python train.py --d_model=320 --head_dim=64 --d_mlp=1280 --extras=["capped logits"] --init_std_qkv=0.0337 --init_std_up=0.0337 --decay_shape="linear" --final_lr_fraction=0.0 --batch_tokens=[65536, 131072, 196608] --train_tokens=439300000
MLP neurons of a small language model. Each row is named by its layer, matrix (gate and up: input weights) and neuron, and shows model dimensions 0-159. Each number is 500 + 50 x the weight over its row's rms, rounded and kept within 0 to 999. Numbers have three digits each. A neuron's up and down rows have the sign that makes its largest values positive.
A block is one neuron, or neurons of one layer that tend to fire together. Before each block is what it responds to, as a language model described it from the Wikipedia text at the highest values.

Responds to: Pronoun "It" as subject. Subject pronouns, mainly "It" (also he, they, this), opening a clause or quote and usually followed by a verb, e.g. It's, "It Keeps", he has.
L4.gate726:462465482591641483409487556556546478509515516491400497480488391467500547509517534459548388512502508499561456527459462396512486514525484541522575462439468546390516556497535496490464528407467502568546479453568487502536503456467412421603494525447466602511462495489530527519505502513497483478487540395451465507485475413528570528517563543485501472542510537488506488574462469588393423487550416551546383481606466572478499520507519495472533497577485566563469614558502440438541534513557407
L4.up726:424489453478513520548626552533459466543465476534433503501468445556510454464474566421495560446550450599612465480544574491441500508446508409319482475544461430471425580458482515504453528463546544493559447384484440443465445570547424427426588524523543533444482521481482604518524517564542523557425484507528531499549580468577586460531481519475562495451459501453580528504437541539375479588491495428427459550490519493525457524538500549542502452507492503486560491440534582527550480389559535
L4.gate1030:445515437500584503427458523503517566643465583461510539532508539513585476497466557571512535369422579454482594433443499412523541614485522599518433442510448519514539513539488454407498568541525543583532488531482576432494481453422481524476559519491542507451488581539429580593492599577508396458458422444508384579561539527512550491504422555464545455445523425584460421447511453574412535475491515493415518497424466556507406458402527440476466439536534421595484509500515495507506490477481494
L4.up1030:469436474528490457481511578527519489523539458567585596560536481485531531431509549520451507613464446547462576519511497505517502490527394508493419471527442488501537591407491564427495556525532526556481585458503526408485440477551455428527544427583646437522474613492550559415598522512561509458517480525509476547525449541496478427455452579449484489412475445553508533518404459562503450467507485391483472486426497521470451503532559495442503345503455483465574524512573487565501537518522381

Responds to: Before quoted titles. Separators and words just before an opening quote mark of a title, such as the "|" or "." after a track number in tables and lists, "(1974)." in citations, or "writing:".
L8.gate479:533459531488507494507506540537581424561512447593552469552491520519588514537504416500458406489538534579504345431400546451547496540526503563516507497563473510513460536486427566524499563459602502483556507490581518538523465578500446475501551520489561539538523493408484455590568545472443554517460560417465528512469526573465432514474566535451566577561498507518436581540510604547452485489539418562435375500467463487537572397476429493590541483433559489505542397520519545508507501413507539
L8.up479:581482501499390436448600598494474396530502447528609619540501482520558504560497473493515491495523421520515508396431417378547502505570526456466579452526526480670542519455568537595473579409504603513604567486429513478512440521491432503541488519554456486516528467460504568556472444544425538490473534491521506491522376497413400462508576478508516602479498574493520585557544538525446428521473466518472453535549491444569610517592483461445504440504500512533482409489514550547468449429452462
L8.gate746:541402513427524447542508483467497423512461513584472373503452501499480576564448507456569535510486531527497479472499472406496514523385500469598429421414500527510478485546564561503455416430516525538547537524498543528487527505524465606544510483487446454530514490438413531498582462537503562420539525521442570428489508524537462534584549471532595467488507509421547457618514438448526522418561522424564462545483506485550489453568515571521524531570431464504602490421496498563624500470506530
L8.up746:480503579486546545546516551412479493582476473481591431422524446509581456533530531433504395552538453521461598545603533574469471465477562449479510400459550456572513511428490535497492476514587468575507434534536553545574568557498469520524534527490470522567532437537472536466574531560503536469487510502495465433531462527506417348431472510459591485603487473557490544489483478496457493461563509609545461447522535405485482462607452505489493486570523452445506510422466443440575543507442486
L8.gate943:499436576538616506466444585518520503553466491505543554468501530535567551584553470538594410508445395486483501389465560535466487495426568452478450455447495474455409423452457481433476385437501482544532497465536520506569471579432563504612522536546424413508490532506575445573533554531372526572439578509552372459521498487453413442475549473523511518493506508478645462467489524453418501552508428577540493465462427507510467475506521608523485581595592440476449483512499436505490557520583467
L8.up943:499494559540548610504558500447505463523479446521642482491514610519489489589484566504543463596454557407501466539418509519543423431455443566468505415440475502496588534558548466471463455470491546523496535588540463557565485486431468429568524511543460421528586443532511468522484443438494521516464523542480495444468428432545463522536477453478489479451501492498499511512495464614353501463516399444567534447510502473528548566488513535447543561632560526418519539545535436484435483480515471
L8.gate1006:475493544484547512540589590469616509447508461455608481535446503505441592439532547463546431496478519503556414569358517594448490681431518520446455495562533480554492540492474465503547501467421526538472392463440529542491448518451488542494553571489568345542597472441437409578535516531441503501498534503481467474476447445465473559570542462502562554475499531492579409488452497469432508467508392460547471504493453508558404571539463471488517560610511490383522492553528499488436507517476496
L8.up1006:491500497592540523518497547452485497559522512495559495453526452542530531524492589470491376469440500405434485464377518541450445581532432584476407445519477532552516545453499506493500428440393570484449495462461553581421437455544424562509472555587485445538544489508482517483489425473489526508542490542391514492512415346507426536506469428439484529482553611486585459531450534549325484590456358510485527501506555498500457515525492539456498585495529500494562516571425436500520522514614548

Responds to: Upcoming time expressions. Tokens that come right before a time or number: following in "the following day/year/month", and century digits 19/18/20 beginning a year after a dash or space.
L8.gate396:483401492494495468511451506527528414499563477512590568448473445587449493499449486461453537553476487407568495454408612523556520427445524475507534441440472518503501472476488483524573542543507442509513489525449483513453502481521514595500584485460495497553465522401473481508446553406511446536482471487498483603467464565531539590514474561523559540437370524540402409454515528549511539442586568523432645495514490476509444514500562484509511485539492405487410467461439415490494476394525474
L8.up396:511619547564547581414466558522462511434516574590484500371547521415547454508488564533554525485521475530423586551473499575520603529449514608502567601578458479520473529483492491514406445463533484488535556436602427571542496587497535489527492482498411576458538404472535547587464475447446536526482521583472455457496545436408602525494509510543597493420499511555470520401512511480579461488545503484539431516577466534516421454529516542470486572525521531595513450524500453518415453506545579
L8.gate408:694537466511520471449507622471468506568533540394475522425550477494593504470550534513573481483511456513534546455546584528497570389461513469433485406556469530535516533465508552536416534552386462489493509514489471441551534543509495441529446579486525551464459454591431494544511522506513605428472503404480525563558484519478560533449551517524475527531517510529484576456485489441485486573452459578523473487456524537537535522560448447424562552451486487525489512455547498513576508512436466
L8.up408:533575549554415512475551474482470456508593490528408536489480509478552551521546420419610518409532529492512610500500605552482470416505427523459471427438481566521567545482490512482527493490536378540476475434537477502456439505466587457469635563472519487540386473474529614451446564484526517532538481570470473568543429461443536554497501586529466520483587617542550437483491516498430465549481473602537482535504513547473485540507498500454570464520519527495458549545577517492592495464491550
L8.gate461:554517549626556471495476594582549462492520570574436498451574504558397536513475436433461559365551509600401459518520507431525488488474543476486535483454520469489531444478428522395487558486525487539569564453450489503602495473533551555542482448524418489573501541490481556585530454497459493544409515499518453419582609464500479525449536530400506605558493597421442561509536551503522429496570467526546529491488542441413442449548566514544526482536525468456504562518510442508451481520493493
L8.up461:519576410499573494396463547512501496476530479492482484524450535463573514553485571520528520509379502538581532418508499452575444491597500607448485415560467496432604588476503431584431455541627373481532507501531511408484469564495497532454457589485476407442497503530492489601486478523398485529484481460476512531596478470459565553419548587530464485466490571550530495432477471534422466446486515517500466526539587521525450494536433500511451529472554534568431448530538493583514438449494520
L8.gate1235:573510563483517487582472494570444458502538440565520537469496435562585424497482446499547527470509553528542463385572477522474414564480448464513555572454459544555458510503448550583420435530612408452579493449430496477440473513559467509451451515462459618573487583608543544506510514557487482512458461436531599490586529565448566565476643556430428465395505515495437558491431480435421480467437525454444456459590497412441516541558447467428448493509463461473426478495479491451524509607470525
L8.up1235:551483573477448521544519516518512449455426579575431464555486482512538491456500508514475510519498448566428429565390495468596450501466447541496495460528533503489470464456510385523662569516493444457497575532512529559574420513549493476450484445509494535536555573490471489501499513468512454493483650497544471465565534454508412488468540515563453578559484553534518438532532568472436455557617463442526550472514490445498566518460600522535468400489466534497495532506524450530455427468479489

Responds to: Before a work title. Token just before a film, book, song or album title begins, such as table pipes, list dashes, opening quotes, commas, or "books".
L8.gate176:475471478492434576451537548493648544553482573457516485519526429666582562538455545528537527561546440483470472450536536566449500584480424574497480526499468484529403520491512430526498499585439496505611436436558573452422430531526496482501489445496457495532535557452403505491402466551505571534537477480550463465601541488491575531497482459572505507536545555401574509505482466447505494524549434489529510477520509532513510534508547487623480549520523559543494434555525508493546578528521558
L8.up176:497539497368417524411556394497501542537512498544481506564509465464491515486499556453511521508576515559465443492510483511416437504522446482538581460477532519494580531528461433479579618532469560510456454502596522513463531551509442596445617570563523455611491516502472448335569501537456499502484432487495511535532490412508517502503412494531514474448445547446540465586596509500487462469450530494490487480471385518467560480470517445574437423471508447407448464494517488396468510478528502
L8.gate577:497557565426543471460602474510550573493554512557622452489492482550516595567452417484514484496444623424504424421513550579520424502489427617487491512512490509466510507465496561516423538497478433541468554429514582538396403506558487472500522474517573530490581497386468459478462571457547555498466539466584500410478466511494406516479539443554558454486481594495533393481464529484498499563455415531505493516409462482468512496497474503450494529549494453453439448544437477500511432546572543
L8.up577:421515539423523498557533542506498502539541512445455468410469422595529486455475496479481509544457506502471458518483505607485407450459463487496435465503428452498450510473568502415504521526500563536555461474587557516464451552517466561452418437599606442471534398468545461425389546440404559476484472525573405503552480510596532475483541539515475448467464582473589399569500562491513521545494544412497544420540475518519562523510482532586371478544455463447544497465394471543550490448607551
L8.gate680:477552408537510468439602481569526557538422457506457466518471460592516566489539542500482472463504526559557490479499413371518469501597510520444474477455473463506505514526595534441507582534472437561476505493476489459587392450536450503482485569510469546531485582521546474455433480571498416520450484456462429599400449504493457515507561505450460545455520455510663444445485490494584452612511544472482441528591347457495524441471559482546478572475577483491475509458560523587449545506475546
L8.up680:464628472478446452500508454532522524485512536511436382482475426546538459552524432484508574476484561530461520507537439556477473480529487598398517584481536500537438531548517488481480528528356490539532472520488466485508527505424529531488486517504481481451463551440481525511454590508525418512501495452569439548506516481454537508417521488534517451409491579466565421507473475486567512547572461473552476547499524440558583557478460483561361484496483460634586373473492591509428524508413423
L8.gate708:499489519538543460451501558555418471566517500557481447509487468584489551459468488421473578450532570504511512494454534478476425558468462657424475553555515559487474519457507399437541579550492502571566496446495522531578464548477451558468503506458535480533574582392434576502468476376487541500455502430519486531445450410506474510520553553533522485515500446526546413517456433466509424531573504482495536485419445507520549502516482530585466542518568394492558436500442494491471411441550562
L8.up708:483496510557539565498573511481471452539581526480441467513450466512546600436473495515514497518438542504449512505417477527546492528525394563453455527490504516548550492538539530425488558492469513538474539466540546550565425503486515382489495531497566496444536589474445600481501441457530499520485489458546495513490553470463493540433558527508456468464542440450620385536549516490393506499571512610544506567445538585476622445525532460496507512538531430445534413532457555441462443468561567

Responds to: Delimiter after name field. Column separators and similar delimiters in flattened tables and cast lists right after a name or title, e.g. the pipe after a driver, album, or episode name, " as" in cast lists.
L4.gate516:419532429572539539591566581592532572575548558466497478456481569503403600566609546490438509461522504480555503569440418451488523539479527500510557523566478490511410443520463546522529533531495541505510453477447505472502469518590549512523544485537543523430528489596398570338480526435587463570519464440513513516578506469484453412470447481524477544540508562584550478466484433523439507572603490515568495517498510563435589433460448443453538466476533488550447438518495500498518533507574498
L4.up516:514509490460485508367540580507469466541484467626509535445506583467434487494534368514492543468538431558620583495445413529511437501500547494496553461463433532432488391426481475405522525493476598527490521453503516514472412532463533461470487494554482537570653542525535504514410458484437442452465552497426494596490500504497460489404428460523399447509399487674492472480504530480500415546560546457495477581529529554510589491487523510467584508495526516635486518511487376493473474536486502
L4.gate607:464506438451479495500544494503537462589450441559436554492518509569491502482548371502554503526521453520486497493472517454536622523549496593498519399535497478513542499461467544483577454473502595597481467525499525467486464484441566610515501477454456529464639599541470553377456490501576564482496596487521467495454476459437465497420506597543465535508563524473491595428530561536466463492552477467502403548424475549577461418487477473521468470397537561460562417447485445445548478508488496
L4.up607:555551370436584549468558454494424458507398532567527518532487494438449471511456513383545467411543409549463552470506472472661477408511530549484545479547478496464431535469444433493504516500429506526471433490568469480531482461524526398500475421538510520518591524440484469396425479557503580532493471566386504564509519510576489538471455473451491516547502516511473453493487518499432546578512518497513509558544479541486572530468458481521566596495536466536490418581459485544477480509512469

Responds to: List/table entry starts. Tokens opening a new row or item in Wikipedia tables and track listings, mostly music: the period after a track number, a song title's opening quote, a row's first cell word (US, Germany, Totals).
L3.gate164:522496511402484604480503558557559538431515428523431553456494507566383543587467534476609502560478492434536538480458506458523424483491477502439537467496450518435424553515534418452446440535550433450455573453401544522526414498477574538553502493520504525559517520497506536431461491508529527510493483466474527520438467453571536507552441408439532583497548520428478514466548464605415458518512459394556535475544411534537480533546506553471426535586511435468481464451534521457530487492478535
L3.up164:487512482558501532522427543530558489504446491578448520502488415513420514487365558534513535539520531469433515450547455515427460532564502553533578503434461433515418534424603533505492544497546436526505418438451555499542452492493492531462458523558571522499521545510583526511488513482516459547548456469425462481510454477460441564502463352450522535431504430476515486424484452564441440508503496498483508478505496492485454576546491517506570411527462456567521505472569504484477523464398543
L3.gate217:538546613503509578477530492475503478462541558544434501448539567540496555596458590501568430546466476435441528581509492458506553562454557379468496454467509506454460571538506465433384483503420431528509551521474517487500542519472535472404574525490628421516482562468529468565560533502460512437528487569482505485481409507485507579519472469519347557599522571535502530475578419553467461520566457481530509488512478533459476441492461512450401400496500515522506413584468443507528560505523532
L3.up217:452519456466431445507516476332588405514544595570476559528467560443466541477458550456580515492453435502408534574483490519516572542514632498514535501439513465526510572480532435503605563477553387485577472497538583479430504516456559438436512437489438443497505588496423449580492527455504566522538519612498505531549467477443416493535502431459494522526431542468516504457524449516393571572467558440524450480545484489483426474462467451478422517582554562508462493454476420459513511456464509
L3.gate325:485510450471546450498553526410530542553499429542561513485473457487479536507535529490524502528546501532515575516437483551557528543544380516566480565452521450519434374483462587471591484458515434498538436523541498464553506532468535414498476422540486555535477576508375519497572509397489489469549502523464430488503435497493333493482491488475499551567430509476430486449453513542493388412564529575455521456469456568529505528498540591460460490547589539495481459440542425437530572472502474
L3.up325:540507509468561467476479460379506501526518444467556450540547443545384460423565576512534431501532532517486526476534455563535454463508478508467422539421469496480449558475526506542416484490483547454509444523532548418472458580483494512485483420534467437494488557372474569557456467466619461471511499503464458532511399533527512599557622488481500535517463510505517461464578516527545428514530500469532567506519526554512566540553499587457426444478507454527470439445437490408485541445519471
L3.gate396:460502531521567557567501595453574479496581450391510567534558489510465412586468504469547495493489540425534422468469474466472498451525399509443459515470446459497436514522562401430467512448509498505555519630481429436501443477500567439463526471433417481573544479461467511497506557594482489500502588573453506449533379493411442509532556497471513423530544505527457498495481470494496432430472562560439476474558455484543473472509529520516441499503480527580504501446393524433593490510512494
L3.up396:556531446577494562590493493462511453497427504468613526480524448485473508633421531470559476449509545426493504555477448444521445568536439411465505475461469422461515491594468453476472426423525555504490456584475544465627452502540502464380549461439434480573508472434515488470438516505543549522533493542513488425503530559497503379573545413525509547498579531571462529381408470508394507444481589522440522458528562485531494438508512468588401637594507519514500431490467484410506517479563466
L3.gate487:486473533497514453559446617451477520537467477550544459431493454542501544546553529422531532435529518570482519515456510484532481441528549488450587479475502466492442509514567360527487467455447457539577513561510469448520434500521541526615582472533471506493513576503547533522587478400424538549509550501494452384457446467564500461519558475577582441559564587526525442614546479531455489496530582534450515499395427474522447465425429583560424390490456428511393480434439470499392547475453485
L3.up487:524487401526490455483473474480500531490496521509504420511449491498492549529444516511480504487527490527442478480491529511547521491436518533510432419473485448447474533464546469492455534483488539549566660519504496428504475591515475532555594416453510530571424610497472499458528466428426540476581494474551502418504450440523494460498449496488487582453465542492465465511472444456513390524594535414506546483351468453505482482531481498495532434454447536509425529496552463512562618571522552
L3.gate820:584552484607557560538483543459447503488558456527524606405504579498446515493415499537468489477398490470445526504550471518450527536524492492413484601527502578446513538522530544466391421513426484534441555415588601467462415467503589583510590540510427425488508569456577482494572445431473484535505499629577539466443414411501417553601472515477451476567472570473513474572465470510428496435474556443497484513467396437527498504568481536494507514525590533513490568423444520465516480463547528
L3.up820:469484464585537512547507389568465594507458452455483559473507484424400547603581499424537490530523513553487557537488506451539437496485502570508560407516482469520412506521549525447460479543569417521493545539437432569509463477489548448453507468517561545531611534553464539489346494490529497497522457497543411424482508541512519471510510409554492482486459527382407424433644420472483430459499506476449535491494484474440604489518454504409514450585533566472475513524472602498507513659474460
L3.gate1040:488485465590437508469544496454466488568531542496472433386533528508515465502402504455528471478526572526537505462461440533419494511471540425567515528401551489521526469547528544496505442479473538446496449439514495467470515496500557547484536589511532432486468568496493575537524600520492487386455490511560482443432472438458473487536430499586518424573469441551390583454505398556381429506612581531540403354508421470436483426468479573505490497501527542492447589584430453544618485562445560
L3.up1040:526543583518452489537531448428545481551521505511470527428461548548548505576473599505470514432410486408478554488460513448528436561597496490465535534560561533485573480499540520483478514434555538477571551660472541511438458610420561485466477418487427483467633558481518498515498493573467491540444492522434503433518553489441478547530467358511482556487504649502450495587503565512516552448468589464482413529468577435503503559482484561506373526496483506465495527518475541524403560489539549
L3.gate1119:446419431478625470599498542432554521501461443477573493452491467446506451469507525488515514471573568564426520451444487511559356512516482528524581396500533552563478503486630559502473454545559553613546511538599519423549498531502476530486550553367445445502420487498453468459414507491462479556422560479473429407517443524523451515370524421396472441537594517552532450436460558420483519430490525479454570604476480518447447542477499501444466532398559481536440548449537454523444459539474487
L3.up1119:495600559514516569550548543541547510518545618534511510491548538503541513496399545479505532583439352454549499473510576503501476532507505462431498525455461485529472456571477484507487488461517503428515507580404576507575521450505535504523503478542430520555511462531582482603509522549506501482643472490455500546489479446544521489501527542472512462553517582471498592462489515475490500474490391501488512575530456494570528485521536501523539591614572470488544456460497523491548539405574430

Responds to: Anaphoric "following" and "these". Mostly "following" after "the", pointing to a next time or list (the following year, following day, following table), plus "these"/"These" referring back; weaker hits on table pipes and name fragments.
L3.gate38:445547489574529513504545568419497489479547545526434504570544510521552471544437549528551495511485520507465417485571474504590481529442574544505514516519545555493499418437423590537454504507429506505463426494509519550443497540543483567536495400426477487399419513520535460467471559534511560485482489547431525606498578461387518558532454477535606535515505615465479448415568526461524548426479555586435521517448543468553501489461437483473539507497587639471633481477514479511524459574469404
L3.up38:520509540546458472496440448523468509549536533538484511434492409476481465498454431390458457405548499499446497588504489497360422530568426504589486520555529416457544539536509426449515446523538642468479567448437467463536449463524467524577492494531580476496474538520502566503557403616561514509452517454520574540583533460455498556487523477505534539541519541566520523539522459530430557535486493573531489583556507432407391503505483479560516514540526407555457532418468519488576558426506583
L3.gate236:544559459535538440380484507508550558429535431367478419635578424444422480501555504412542517490598591573434508372483522599516467458511418480409512493450596473525511534535518613463489592522469508542501463514516558529553503527558500444575472531485505438533493528610474529489429547504539603461379444567478514555446495502460615503484531545464568555545505490570537512473495477564450535450437506574492613496542522493503465559499514474520474457491565504518515512580478468519461496494526570
L3.up236:549535465588562531420496481596481601552550456409499421548586411529421450463535501489441584490580549530458576395513512543489494423410417491405540568457544439554535525488537560520485578522506521535488435577506518516468533473544546508522480510603508472533532562564467520551475547464522590435439433570486445486426492463522589509464524540498509493491443467594507472473545527549494557442453454509468544491552561421462544448449489531554500441451534556520552504553422480477453498431558524
L3.gate348:455505506482506482534511454522589560458535463500545420467563480573553486424581512585595514488530516513457489438579391497450408524528461551507482473495594460464595541489436532509454457521472453551466448556498514577493508489570503515530532466462528479425503418551414603495523568479540516592466595568476477511483526570462487473509558472566522588469511536480559506452519573478468525388510530580485526415585546483421515515446422516503418537452567408486432464475583412409480479460483527
L3.up348:491582523421423544450557472465496547501536557513529528521534478468310458531507601475564476458535491517546487540597518514498445461416538605463557419533486565533496445481561570484475522508540540479503423491408590497494493509549446420549568394472566484497445451475512515482523571405546505480491482488567467533583480534484539514472437473381521589549489570425578542483529440463445499499466486483445510433410463503406523440443505536454456500505515462451497452517571508476463527444506478
L3.gate470:567548525502432509512593543493472526446549494439444475580455521619411469495490609544544574525521454531524609535534483484435461483551567525472475436524563437545562497495485479481520515590452494564477428470485410536412497478474558548510546578469518535427542444530471536561346447452545543585395517530505472544458476517491510514585555467512570525553524521512534487426457532519397524523526531423535499512464525596567549544477493444474510565417550469531587505502491465502508578483449529
L3.up470:479490426578524541484414552556453493516551466533446554420465419506363525517528544504506479532538484499531539464543503480459426476480406550551516512530569448467529516500514484483550609635489590496488582548478501476474514377477627419528522519504523482484578544559507498497497473424523468587569509480450453484454477505510513501408565458502601544390541506477504552418529527534448498520484444456538535502460475477423496460445461527615450525441501408552527533562574430496476600488513489
L3.gate711:496495502564622468492524525526473483554484481485469533487560490577478470582552542489453482446485488519477517436541519487420495448557490489465561555612493601609493422484457470500426426492509557564491549581485501433543498456522498491494488534510512563481531527482484469506504556425502499459611532407464488511477555555541547489593418536489558497493531545527443509553490534538438433491484459414503478513570435515423439464551514512566527472458433467582424512500434522458507542546417443
L3.up711:561511516488471512485484454497430519587543495432504463474514444478405453498495504458503483578501439551411602493525526365457500563429439590394448403418459420453468555476438472500571485455507487509494569475498468493564504548475477543578485509489478516450466467561493493454581430532483373404509482420488400407483456490498507529449536593453477500556462602507571483477474511529504600443420451474497493546440432589464530543502458470384498486541462437474450537409508450504505562474422480
L3.gate740:504517423458558486349481484467471489454515524509397462485545534505422457520502494555586539457458477477475526557387608585463499454490485560512444426437437535552533453477376534506465449479553524461476482533527529400449579514517573571535557553515448504458644436488590532518544458431547536485440480501555458502463438503483548435480441536481566481510574564509529523584478442489475561479483568521392609480523411574479552520552499505491472460529517438523545528427522572420454528546465486
L3.up740:461566455469546429470469480500425535592502539537338429467513486529512426544437485543557535386486433440550510545474518523440472462553490463385514572517535547527559453476417425606479633458533564505463495560496587516548577549512499520526538510553485521548506471619497496528486523590538547510561435380552492531490558524477592522553449580535590547508547514570454443562525473510480526506498515489457431390418446511515530585468380480492543526456492461514592542451655586350497490444409459
L3.gate1123:420441524555473537443568558494519557553499520555500585532436520539503564536534455463476448551629564502466497387457447493459569559443535500514418387447475445520511517487508638477511612545582569540535428568512523427522398568513482443525459559500518463520590489564441470531450488509549511525517470528438461501436474410476439571503424579567465487478561537508527502483547527511494522495591513483422614566482422475503521448558546519483483547559538472532521532522509584452480551469514429
L3.up1123:455472630503495481419509495503525570536409554484479455513539472496529543518515450505469462612540498411534480537436502536460485386443502452501526526521493525448404439427405463424527450538590553504521488570501444574530519466511554509473579505555537485441480564565493547555511454591508450535519436500523463507449580478610423580446489420520572584509554545503491520475400492603438482504551564624444450540559526537519496593419527497473438453520489437572537513547469570568479494506555432
L3.gate1180:458523530474560446555449432538526485423466405528476520495476577472488506500459508457540442469553632573486490491533520583515483573489486512536620545499490497486479493453512419461524433422517428504538529481431516456400552506514493574477496536456426509577466485428573556505527446464511513505544512615531516557498533516476510516541505480474575430528530564499424562374535482538516450543422414526482389501509511485478474452364517471509487603400530517500456591574394469558526499480421531
L3.up1180:518561442603524485512508597513514504519385511539385513461552575488511408456540509473501493497619457471524520485494461470523566537518638467503406517497475495526497531422449485547565457498533452484471447440588488495490477503518520484553577514532393475507536449416549505517492478517485542509476514613536533476509508517482535515555516525396530487518543558552489540470447415480392513463471524537635491426414491466496548467445444461542443573484461582470469499572523423456399498542562569

Responds to: Title-to-role separators. Pipe or dash right after a film or show title or a person's name in filmography and cast tables, also "as" in cast lists (Jack Watling as).
L3.gate61:600444531455555499432561506467508429470490425511515473531502530490547500543473499577424599532635500519485500501577373456556465479577456434540501500561501463440356562422513494546493526445502520608537549558522506480457534514494585467399542602502489417448623544509475446476416515492496538485505481532474473482472501505444463460528420556616428468476514416482531534489580525513432438552470538569525451606604561574402634474535583430519554469555482542553489503520517464507437549433576445
L3.up61:484551544509438499539489420491479544567635570447378553428486454504505514517605549499521586475517543534503456553526491554462364495418565429414570501471500527495540436576527452444422531549515516545532504504455420565467481573556543458509447468488509593490447435466540534502409484583587494436558463392520499550516540535521498511475427469466564599500466505486526453520567471425617516493556448382576504506521517438465526443449482463556543535453544497550482505551543551585507526612506500
L3.gate101:599413400505484555461538474533529490427465494405402456459509515604485524567436447447488558462472511444557425559498455522433589522471505516551455484644524625595494535510494431474553483501451480571538536471533431494456485580472476484538530474504481433529364463486516554411541518420458457478479427481467512511494572504528433398453446572442399510456546576493458475556505426572428480561430479488508467502486470510478510502462564424461469423514594523526557497592516540576474456528529467
L3.up101:573454415463479596425583499554578543504467583556523454506411474542517435493409552484581601471434536518608503535539545511470503538637515491493413477474537489546500415439448451515486480501473443533496516482478383519494596470404574484441507444483486493527497548469543546468467463552501432495521461511592501469458501468499494463509459574464495499446553516444511540463527465550486570452478442489591393515456594576538518544560471540563551420509543524578562512518475533525573554531476576
L3.gate266:539470417456564538448589579604539524518459486399559540442509486434592519522628499454487524476574490590469567484527465524502479426506556494505513479591463442534422507495490427563436518451433509548543485605541552605455535460520593566458459551441504442480513443410463467540498577547440544478558487514489505544405507473471524511485511565518408453514442446481482475597591434503516484506581438549570491528492474555429528472460498430469485481498499457553416421562511508603501543521529467
L3.up266:482470415519438528466440599516484582430549521413494461505452519551501441549559549451486542476555506489497495514538487584575473475521515443556520533538488532534525525486543455436503574546468583543586519552517541589322475555570541481531516503481503436476506482483454446543464503537539561454512416515510413534469512534565483486443463578503511485445567482498535504604503484479503565453491385512543523532536510536547522511493535431463543494491576417508548386482517483558470557522517483
L3.gate274:535471472545495556561508425544446557606436463474546481486552559502541526508508480534509559437539458494429523514475474413401525386451550472404426583437535548481460493492512503536546609534488526518593465488411491467442489479454538547529536543580553438510453512514536466410437528539563433509474504546503486512509466482497577398409490597423440525585459518487589518563484377526538453454493481524496487516486437471426482454501547525474550478511379543452515494560428491520433522508529517
L3.up274:491464475566443564453562494530462520515482459535538534548425461535532557543480566454520529541430581517473441488473522473471453494523473518497492546475502481487491529617440470555601422534512541555572405527535487485468529521487546557461496483545543494477515526525419494415451524542496546487503465526535528491529533545509491512497463556460388520556471554362588507538545396483559409521374494533484479552480441499532494481583541562510458541481555504513574507476476409554493574502507494
L3.gate551:502515469551513557320507498498436601530499468560595471457533357530450510514441480435469510435529558526526471433497505485481440454509505498437503478384646468495518598463552468549534494536531598560415453515439537500550564549527497609542514473532414493435439513482487475532535490601551499514468424537563486528452490439494498494469507547394534500538508463517553476572532475595484385443611529509479521504484494492476455488569433516561617566516520553507560461497550489478480523561505579
L3.up551:668429446545489559539515450442467474514470452514513573493486594552509486460594443467520446493517513532495544456480493521508453516506549528512447451566452565443496528535588451444423430468532493560514531424561493521482427473441550436546559507578532456393527488476459594440546472543445536497487401526532522528471482493504550445458487435538541496536575572500583633586442508479466471462455545469500490537580537442468553499475601511453544411596549478606407468428594496507440416465449450
L3.gate752:457496484466570526563584489489500492501455474451539524563544621450481494549551583437412494455588471497518533456477465482520450576414481438540477484546430491566498508509513483542477591456442595508642524510535487520388444518481469582522494528527482432560516420477444542436478464535607476503592507527566515473559443397472546590526437476507496464432488503496532501514468502589575482502562482588474443557484499523461642499409558484528603445552474550526472469590489538476362536442591461
L3.up752:527511463402543555490508530527471446526411507544448451571517450562515548515586489418532531524459530430541513467521429469577524476513544472508603436533453550514484564464508625480545590543479575548478515569510515463346533467514477549469428499512449458391560514501432536478448483417528534539471478580508500520477549544478466476461427552589488485485470355574529490544455504540562520502565501510456467500525554557532481437459498515548596553468510579577534437532466521517445576527589551
L3.gate778:501470568539469546531517491466540481456432449503467521516508408546560428489534487480487517450514427449570498493530440457525550453500464435456432504527468599468363560549495414488475505539453437562543545523509421574595518569456559462479488546576528463562602439534542500412558582548463542444526411580497535532347551400490389449439580526539436505507543573542538451456553440565520404567554486463564547407540551406521459494539493482504459413475431518457559467488416498594451581438485438
L3.up778:539531486447464523451537590529448472451585540610417463538469500580568523488540529474515527434504485486488498424589527471445504483542490491485522435436494462529530519500478541477517487400481480496551471489573510469430569495508539448365509572583396477493517540394508465492532508500552471535555490562479530501414561428534426529493541510452498457502439594386404529589455487545467469575446568547503520609534608531605522538540533492494575478507551560444459391579551486532473473501433416
L3.gate1113:551443359569577462464448550531529493459502506500546479467537570535446479535530548513512488482540550446445489499526504411513535589430443521511486507518498443509453580498581568455546509514568623497487505491503470423433587492480497577500527478406540421519492500467461553455439527564499488525519455548556414471478465447505442464439505469528550527507570584512524478492354562530497552589514402488443406472585533528494534495493399477597507490499501497516330482527476473449511539440541597
L3.up1113:470503527533465567486539488541472578427494470430576536527491440452492539443599432564520491472571489476498372459492486462449552507500529488440496454527454486447533489402496415471463500497452523580465452424489493442457452471533574482531524498507581386504507497432549445446581493530452502463470461605550438493475601459576429503473557440513436491602482547527509457587526521566438477499450448588446545522613511501530604525497506516493533566490568503526475482484497488435418535493518512